MLP neurons of a small language model. Each row is named by its layer, matrix (up: input weights) and neuron, and shows model dimensions 0-191. Each number is 500 + 40 x the weight over its row's rms, rounded and kept within 0 to 999. Numbers have three digits each.
After each neuron's rows, "fires on" lists the tokens most often at its 100 highest values on Wikipedia text that the model never trained on.

L5.up371:507495443527459520505412487486468592517448477478462511514496524521493520479436458491432578419471475475473524452582544521480508488444461461498514511463506463511482456540515453556414434515486439490521558487509488489461500489539482520547491477546494470585523515529482604510526502520504524466510448439512505548487432525464580514570536442588619494541480493417573534462576493521511446507454486547571526550558475571499534529544488485499505549563420444533485540534521477501472495502477483542476524497489444542554502562476463472480472486480471537496504515451489500521494544493459593479
fires on: "b", "w", "ar", "eb", "pl"

L5.up127:592491598520500562477473406489481481415510554489577571532507421545498435544484511479453506527456499596532502462475531513484500497545431474414534508460514483573505528448508490525450554502606489429525608504473469499414564493564488536502470531452449591486469471509494540589442492535503480534448455478499533481574465517443515490502511528509532484445518465539519493523466526518449477480454448540525497469466503543459483504463446550497505488474480574540519515458470473446511455487498485472543527473432475490477522447509503491469423503478515482531480535502498532524532482556450509463
fires on: " ", " P"

L5.up251:409500526456480512530491509498476496509514457470485448492498466523511526504509452549486543518529508544527470537454508512479570445464522476545490447489538570475518535574573512520516436430535538582532496494389501463518484517499502507495487495481493501421514516481502527537482436487507434532476511491546562486525566440495518542496491562500478467467479496552532494464455458486555478540572448585554498561520430447530543466446494500556385461488509477514460506465463508488507526449516529462493491471508480435485456574559618514505490469455451508447553527439570532547609529450478519429
fires on: " or", ",", " &", "a", " and"

L10.up371:531468539540499569476483542541507500505465460511476558513501501455564491508486476544451523475519494489513543494486499478465505492447533456548532524544460484512557485515503486589405475520553573467441529501515507400581494535512508457474516486488497514462441541413554480562475538515492413583571526457556456521427516453529490530514526462520581539431473516469516537486559441615534485442475473491553493485478508531465513476477551522544501485492476500508478522538557523468428526508415512421518513494446467482552478563535536497519460421483499564511469469510456565486541465507564530409
fires on: "l", "el", " sl", "b", "ed"

L3.up164:477527448442491524477536448536580482469532505487552547429442474491428454496458549566508487510496466455498537496419489471505517511499438538567515512430535586517504514566528503562475480509499494438475486534534486520560490497459524584480549490507424458506475453544468433557493555482508508515568489495516481489500538491512528540545532546485456509522448551479474517416481497483475461526427493505519519510425605506476454468538531479451539501536493492554541463472492505463540548444482384587520536494534526493526518471484470509497508459479554444520419434452522496464466496581603457455
fires on: "ound", "od", "ong", "ay", "and", "est"

L6.up399:540514528535504540568502484474473550462463468523543489450528469477465413497479523510491556477455523485489522537476502419553502467505440516561496496474418443493513540517501433492528456499478473435483523482447497531455427443495472402533493466482516471523470450584515579477503513513454459514520531467509489532447513549437520475524531463611480523539461490460493498521589500518533539407484482500546573485466485527537491455509533559470488502482482517504519522477459577461560518522493532573523582517547504459548506539473425510540505524540538502462500634401510555530515461511510515409
fires on: "b", "p", "ard", "s", "st", "ar"

L3.up433:454434462543457529556529576518487499535463499453506472557423488510460398542522517510515498491479487497469495455528483510528461525549482526461497426520484549441457456532451541465460533490532495491492485494502432472531521437502523481532551481553507481537554525536568407542550515534489514464554477512591515508532512475522476521547494482574469527490490515460458526435510590444521573476469512437524484455487550550496429508493450501469493527504442453539543466491444558492484536511472484540513574515490551458533465575440452497526471568452504545532457606481530523442470491562452509616
fires on: "ig", "as", "ay", "iver", "ath"

L4.up511:471527480558485455469458479468528563485470524510516496481450468475514528446516468398437475497506513508486433567486539518475531531448515495497519568503530510587517519506478493523491565482387490534542476509504516532460495549530518480521446520442502512518452492453505488468520528452513510468515562483526469461510521522520501514498495527453523468517604525440543558457453485514537488549523576531508551538521503542525420526461586597525425521505443463486596472497458459475459373477528494467531579483541504516560459412426445538526525559529463499543479505524483434544482504479471424470
fires on: "ing", "art", "c", "in", "h"

L3.up227:498522517499524506552518539475447499490510539475497502571501451524490460554515518551514545538561523499565422493496518470506506480514429517553512515574452568470538514545504451444447469519534487526528484437425483435522483484519481576479544471490484446568516568486463516563481552502507495518504468449508522386539476540513505505499459535521450489508480487457544538493571610420577499483437495510520564467493473430530424522491595547478515434459458475464487491505500509525512530464506530536536453426477490447505477461434529579439590488481462478490566471457495524475564514531568554520
fires on: "s", "/", "l", "ol"

L4.up617:500504461411501474502487543417504568459426587502495539484468503504464578494540469550481491472492499486582456411528537548414472489483461554496527510455504562506476520603530536441479516475514480515415435467478484498567516591493507449538529525500464484518494520432522579538494507524495488501538503505523520561561527531537553442481427467544514456485439514537552519509488484494479556528504551520470501515516463553493454487461449502486575411517494507500564457564483511440445494493452534450572490455497474543504503436532467488575497545494514427562545484509538483439484523431467505490
fires on: "r", "gr", "ra", "res", "u"

L3.up500:462525502490480459541539483538456459497513504478451528574563501509532461455466515477444543597485548515442501462487457528491551445556484527527522501526500547491593479465447510529421483542461502510487508511445527499480544535493521560455555505473541493505547428573461474532587464523530497525461424463483475538512532569536440487508480481497489499540495532570396440463486520511494441474485465545487464493478442455523483557550473530505517475490479470483441567587569451510542485517474480498508439467475531435557526519497481572517548591521546472458542463566456467553487550529594559467
fires on: "an", "ant", "and", "own", "ass"

L6.up400:507607461464357551490588464520516478493513546508446462501422531466533425456488515443535522527492524501466472461537535488555496503485526509527431456529447560540497508474529523534455424535475453525464498493477550469403522432492524540510424550478499586551482485461499485489442423471520498517521517505536498451511499524486504497551497444537554486527515519509566453488547448472503471464522575514457499495595517522551573484485478479458513444522457414514466531493521516499501509533491517507532542544477440492508481556535440544487529568577485483534507568493509535471457443494406481525
fires on: "ant", "an", "ow", "erm", " made", "ing"

L3.up221:469507467542496520536517505498507444498530509472569573566529469509462478537505543519557515458484466489519451489455545497485498499525480571511437449514511524544545516532484483531471429442499504538555586528572499561582450491460491467478563413517507440495499530553541379543480477545485483470502507552526467448508539486534558471552473518529490482477470538428560444495558518487521430460437535431556443511468584532520479446515533560523499483505413498526543472555449457508518524459532504565513525543506547480554508486462485465551485498512444501616461523468472425501539469556496501450
fires on: "ay", "ill", "as", "od", "it"

L4.up147:490508515552492527500500478487439497495464517491491526487478522518470545516465553426497631564538488475472430424534486552478507471560572480509523521501506540510493439457580446423524545511563486541477463486477579539469471504533532545523536547444536515494582514512500541511462589502507473463468453481509559491552546538432528468468490456540446457502486505461468459526431465447504527516483435503441488478482549459456516487478495511494564511460537474510448416452466501539483506412510487541531465472495464554422544513579548497467504539524360468538515531514501491521484580454482461484
fires on: "im", " of", "are", "ri", "ient", "ow"

L6.up189:464568509479524438428504401456507523574467465493478454525498547431500504565505433456505510497513464494460490459505512519482543493510456440470498498549472466560497479613554456544518518468476530532561574459500438429501493483374470491465491480490518522506488554575546530512497433544490505521565463485464450515514508509509597533430540459535484540502515541497522477528492606496539454507520519494527475507467544530418493539551481519445545491464524517506557483507506503481523468505460503492591542516466494499513485538461568519580560546520577519453541525506441518512421578453517517495
fires on: " b", " Char", "ac", " B", " Pat", "e"

L4.up470:452519476507482524468509531536531402498437484501485512498478482419510486488508513560504533502550575540480531419504478471523372522514533514496527551485443524500464516472541511506517457480536535464454497508449556385479540569488522514485469503504519497518460516511577430506517398535517473531566601492507515457478537516551546488444573495520493538452493521445443454395545497476524488432504528505529483497469479505497535500430535505518479514511498517515574497560539412557526467519512572542538489505489509516579530591534499530452426523507480447490449550542476522514521515500474443420
fires on: "ed", "b", "er", "an", "ain", "ab"

L11.up350:480505470437442472519481509465441476522506470495506511464471487494432497499507498478443549503489485593505451524504531554537509470497557460467498447495484542528478502504444530503496481511559549507534614521520477457567508512475554511474448472505461505470512539493505539461402458453552488516509541578477488523505527499486526506446457521541508456448469574480420473568517572549527454530558468551518469423524549492410478552480489531439419515522511557548602421552534476528495503514510455489494523502475528464532469578512471503418464475453627485425458510491438529477490560459517491491
fires on: " ", " p", " b", " c", " B", " ("

L10.up539:487488471461526459469530597477491513455501509532467509473582472466585444517531511533496525486509504526461557508484569462463497473538480471556470534438530524534473410564546461493461463516551495502475430513583517477502499528563476455502498493559507507524541444520467489513435503473478460534483502575512480555576527561452558473508498576481583469419491528489516450508504507464518500456511489541447505435561526442428533509451451413605521432479493517488502480502489494452474489444507568496482517546489467511490583453548510514511557475585467395468463508479496534496462461470451442476
fires on: "an", "u", "ing", "ian", "ai"

L4.up629:524471487505374485511555483567465569507577495488525523548494472499475543499494533534489527555459497544499464419530500441510488578533549488555474515526512472495493540545610516510496501527486482556590591495472505479437491503496508507457511471511501478506561511521510524561545485492525394494501488517510545484436491553504463483561518520459477500563498516485583517459566471467423551471429505509510423490538531516495539563507553473455469468486464482510472485437517536483495512464477498443646446520538465450480560527528492474455490523528438455543467470496513499592528473434560485496
fires on: "=", "L", " known"

L11.up695:505470463548490405591532531479537491504490475471499488508565444473552525476523500529552465494512514480470487509468551508548542461510468551520484484488408505522518496522472552592475512493602462469468498524477568548451480420466409543497476551500517528494512499470505538446531455533583429548541517417494438488513452404488407559499491503493512434470530469517445504545495526506543535498523472556514542525556437505537497540485529465476517439553485524490547479539490466519417500466479585539478479433461440469468511548470474510532511499459534543427597452481565495554471520500527491483
fires on: " sp", " and", ",", "/", " &", " w"

L5.up163:497518587460468436511542534486513463524563510524516438587473573446550510484474513496492523418451452471554445531544487569460519486462494530467534435539502522553513450589536502573447511479542484437552484427534570497469443496404503519505499496482513422504485511534489465546497509532523481474489433433570459465505540528472444494456499479431549496487523535505465468571504497460521527494507563522484502560534537480560575600485439514564506486511425443551521493536517538460546553432482525502502573493473508433506479530555515536497507551473484513469500516487513471561520465539551441512
fires on: "–", " or", ":", "/", "-", " of"

L6.up605:506457532541531457489466531533526503509505423497523486496473470560478564517536525574503440529532573476509465441546477539517460436517448481485515452459516505547458571498565414543471503515583543490456486509523496439501496535541553476491455449447516564476545514439479526429489517451541527499564440415553437467469532470535535468508483485560483449514487525501480493423440511507470538576512472531551474582449505550484540505467469467514491516526567514500535472518503411447465434465430550496488489500534527529504480455447596499430555470541553508509440471528483531478543476533488491401
fires on: "30", "g", "w", "l", "re", "oc"

L11.up91:455461448513533469532523486628498518563479501522565446539485484494422555479487455491499543406495431495504449504554506489502465516452508476483457475494448484595458527472578474572523499539473476467579554520528482496490490469457452480489426473457530519568505451481519479523465540439447480526529614522471480488491463517505528535501538477517497465484498456476517459488432484489504482487530494489520501404460432539460498508571440562496479494490517521473506494511543523488549551495522557490565550564515424555562511526532520558568519445492538506411531529507477558499527594493463524424
fires on: " b", " B", "b", " ", " his", " resp"

L8.up381:484521455490515514566551583464479428505470567538465552526463457520479503436449514503476475526508490453545459480515437520419563497495466466473549486495504487491511498458498478518563549491513471527485539513538528539440567506481572525541480508501513556470620489501397547521537497475529409542462492483555468457510518527433471541358476496523490530528561565444493519508434459517498570486503472491457526417509563521555536543476508515509475514481493523518545474504452539508481514531543461535546508451502474426487428460529509489490576479471541430474468443513430497428511544463481526445
fires on: " of", "ong", "im", "-"

L4.up166:520491501480489559518480488456493507550486552506458507556594502488520518516538440474460467478507472490560527523496560536460552527367542483521515479543585553505523470475487489569490481510451544465479465502517508482568521458543482506519460527519517444503572440509470465498536477472481502432478507462464448433520479561479459440450508535517528440540523551578480493468405454512553525528486490418539523494531458532568477533491565503528439500483532496441551486470469589471522407524502427528422512528510460435543518478484445522512522497519475530564574462398520500523476544575528478502
fires on: "ar", "h", "in", "ash", "t"

L4.up673:483448567550555498531508443548529503481459446514462417505476473493523509505513475500517506498531562516501421462457507530541544503431471532559528410502472556471483542525515477552475563447548443537433512462429552481469509490498445534456466451480564453488453539484500516508502429550531515540480456524553468458452544535455490533439517471512509509490521480547476527509466472439524510473501522476497523576577551483574506500459485559452469454537447520496527498589557509472566603468482504512506480477504449366487452453547520509458516557474427493480526455509550458481546541512554515569
fires on: "/", " &"

L3.up750:429519469493523581471538463468541524451469454484423532527547432511510484474486573484440507554518433566485416447466506509509478527558534458513489535518507496489543409412485554503537517458530454551543544464437475458419559485559515474490477497470477486520488504494464558535483470513496485548492494457521490515524538531465510421483509503556546499561542478496404477508589513546537440478520566514499445531464485418559566514476510515510519435562527480538506510552524428470538495499491451492572450511434492434517496536481487532380508465548532516479497501522481496534482471429557461508
fires on: "an", "ic", "al", "ant", " ="

L3.up50:492536478490507434469501489435545540497445602496485512482534403460478506487480498532485487472493577522501497419470454496479479425550473490529514521560496514532467522485508450521437461508470536541510464505485565434477569557503467485493521513515471471491467470517506545560457506456458525467540452493478475559523522540531555511463485544531524552546561500492523505514501578471498485550512474535453539437503499440431502455395532491509571485511493520562477419592498524470515504537465536425448474459468432477530423501578567526457476543593495525480545515580527459446476549423532459526
fires on: "res", "at", "an", "iv", "uc", "u"